config.toml
num_key_value_heads = 4
intermediate_size = 2048
vocab_size = 40680
hidden_act = "geglu"
norm_place = "pre"
init_std_qkv = 0.0171
init_std_down = 0.0
schedule = "wsd"
train_tokens = 1043000000
MLP neurons of a small language model. Each row is named by its layer, matrix (gate and up: input weights) and neuron, and shows model dimensions 144-239. Each number is 500 + 25 x the weight over its row's rms, rounded and kept within 0 to 999. Numbers have three digits each. A neuron's up and down rows have the sign that makes its largest values positive.
After each neuron's rows, "fires after" lists the tokens most often just before its 100 highest values on Wikipedia text that the model never trained on.

L5.gate117:513516504524504482534501526510505500476500480510476514492508511481467511441493504512510483516533457525520484515463491531513518463518532528485531457526458535544490546454489501494511527525441507518506515534506506509531496475512497503536463497464506527517482556536495474516485492507475487521
L5.up117:560516473472509494505488474481508555491495493460508443480511510490496489504516444531498485515483544499506498499499491498470470481471498520479532434506484500530485456508473494507504462521516491456499526519466480490509535502509508512484483552499480487503484531503493509505498496513532528526
fires after: " in", " the", " and", " mid-19"

L2.gate832:510514472479467514474454493476476506518544456538465495480511480499498492497504455474464515481492466526522504492511518478525512463466508541426467477490472502498497482472515529498488487537540490483502466461519478510487538468494495497467523467469512507473515508503506505535508514532472485485
L2.up832:480457503504505495521489521499492521482492498488502488548544472522491474488499522516464533473472483495493487490516491529446504518473479482484492482485511517506492506469517483538476499487492528489496463518508474477502479499524504456496494493505487486501521519450494453520482477473500507516
fires after: " |", " Pld", " the", " Pts", " GF", " GA"

L5.gate1622:454483454511452538476506504488510480471484510502498513510516536463564534503463530513547462532509486492504489500512469511493603496523499564475487514473494520498492472525511508471523546492516493518520472475518534543500533481511519411485499474501544491503481544489468519558492465489513549488
L5.up1622:499520470513499499449495473495472473474560514521525530511481462523523537499479529509525502537494457492539528510546516497497543511487462501488485525485516501481476497519518508469521477493483476479511482506474477488499516493491483492543491488539530495511551517503507465503503501492495521497
fires after: " as", " he", " was", " a", " also", " is"

L2.gate1851:539530534501507493482449499476514534477483541503501491543478497442477474503499531469494537553471530556474497508524518502517518495481506499499508467488534477453474469540534545528474518470494465527500478494510450494522526458515521528466522514518539555464523519511494519470535527512511451489
L2.up1851:489542457490499479466468491496508517513531534433538513504482548474506482477479534538515488496497477468480484500516511545509508503501546526515515521491524508498491502562517451480519503471506480521534485524550534473529524469512534498479560497493526497515496505507450466497510476495471489504
fires after: " in", " of", " announced", " a", " as"

L2.gate776:520520500543557506473509542493538520564495483492499516531466530529526512490546501469513554472523500497514483460507477499506495487498526480531503501532536483481512462542492512512470498512546510480524492492496522549526513538476536521488506495482513465535510481522514513481509483535482507449
L2.up776:467535502491515556483458513524474506528505447535493530511492491496464495486494504433471509498486470490464504509523469510516507505483464498496440461467517534486526518533542528505475477459544505516476514504515497545451500490504501506533483510527506483509480486492508532507500514479450494457
fires after: " a", " the", " b", " an"

L5.gate191:486502506511477477529516518509508517492489522534477494469466543506506483499480509499495485476488540563475542493467493501501486515479478514528512501489528457470504511459524492422520500543491506534509514494474479522494509459511498506531473505512489448525487495516467490455547512470510514479
L5.up191:513456510498499490524498500454486495485509491512519479468491522521499524496478485490545458552508532484483516480528528545547481461508530468537506502477536508467523488525490532505535526486501464449476491494486491478491460465491508501466476480526549456509485516499475514515524534514488481491
fires after: " |", " his", " on", " (born"

L5.gate1200:536488491479507435550554491517451503505505456489493509479507521464488490498460496509518453483533478513500528504510469500508503476538545461505519474482526532495514487513487507448513505567507524497511513544511487494508527526464521478512497503511485542551486517506494467563486511501445537533
L5.up1200:491562512533487477522497512537537512482523496477512529515494511468517549504496477534484472503487506501483522458527441481484458517514502512481533530501497495477498486465502502496487473543509505490497508494514497489521505486487487551455465480498523506488468542501510533487437497528446525484
fires after: " the", " of", " |", " He", " (born"

L2.gate1560:503508452540540483488500510471547510520487486499479533527524483540494460460502505538527497487534478501499495479495534541529464485495453521483497495491498489453513486518507535490516497544515518494497514541514473496470475584550512531495520531489453530500531481503520450447509518470485497512
L2.up1560:485499501481503535472493512539494500538500489499510500503483516507526518510468467505545478523492500453523478495474508550437481492460491504507503486494538476492480521521500511526473482525519484526539483526504493490475411521514512500521475485546534505483490470498503489515516488519487502477
fires after: " the", " a", " The", "The"

L5.gate1567:482507524498527483503518499492545496463517520540477512476516476471456493516505556472489540500543520509511488477553517519500489507562489450514510485588502500527485457489503474507487494486499496487546481519474540507523489475503518532491534489468518511563485488504464513513504480524514486489
L5.up1567:522469493460517517513489494489508523532496482505532517514456490476489526455479475484503520525466571489491528529475532488537521506452491491511514542472505511516514560480479512497526448462463486473488521510539496504532489506447485501474462473504479515499496513536534516459500480471501534579
fires after: " in", " New", " Memphis,", " United", " to", " the"

L2.gate1952:503491468487504481476511460510528504517489504502504503494519507510486469499468448518505484502523496513525488497448488528520506475516495500494444526503586452487504549514490466471494480493510455489549530521494509435493458494471537509491504493475473493524489486506470490477536519469495479463
L2.up1952:437510453511482492490494487483473519514497517520484540499483468507498509504535492524508513494488511484526510491511514483516493477545500532444484513496507484509468492513512521471472514488497514550485484507531489517506511533539506514474488506519509498503490511534482473486546435507524520499
fires after: " the", " The", " a", " an"

L2.gate1236:444512496537473542536528510494493513510515402525510534496458504494547466545494483511487560489484507461453563478552499477519502518492505554538427506491477481517515507408514511476517506521533537483472495509516538462515511520522527501503465505502532459524510514532516495515512525489481505515
L2.up1236:462476527539499474493515542521498507505513494481535486470476528557501471513543481514493530489496468518569527463541519460505513511474514543520491476493468482514467500501487462478528495494490549495509515522511506491543482496514453504488470500509504461471444490508469505504535517489549522476
fires after: " the", " The", "The"

L2.gate1089:505473507455534466506518505438506488535512476481514517486455516477516490504537503497511490524526534518509482516548473513513480524452511495400505501500494492509480494468522507515497483498485482497509512467530492484506524458526504535523505482490535466467494483480519514454487489541511530480
L2.up1089:483484496481451522498550499534493553496501479485533469519482522495471518493477454494495514462531513515487525529490488494504481495462522514500518532469491511487445523487545536501483509471501483477490477474472466497430469488523510498503472501454501544465508512496487544456495452452524496488
fires after: " the", " in", "-", " −"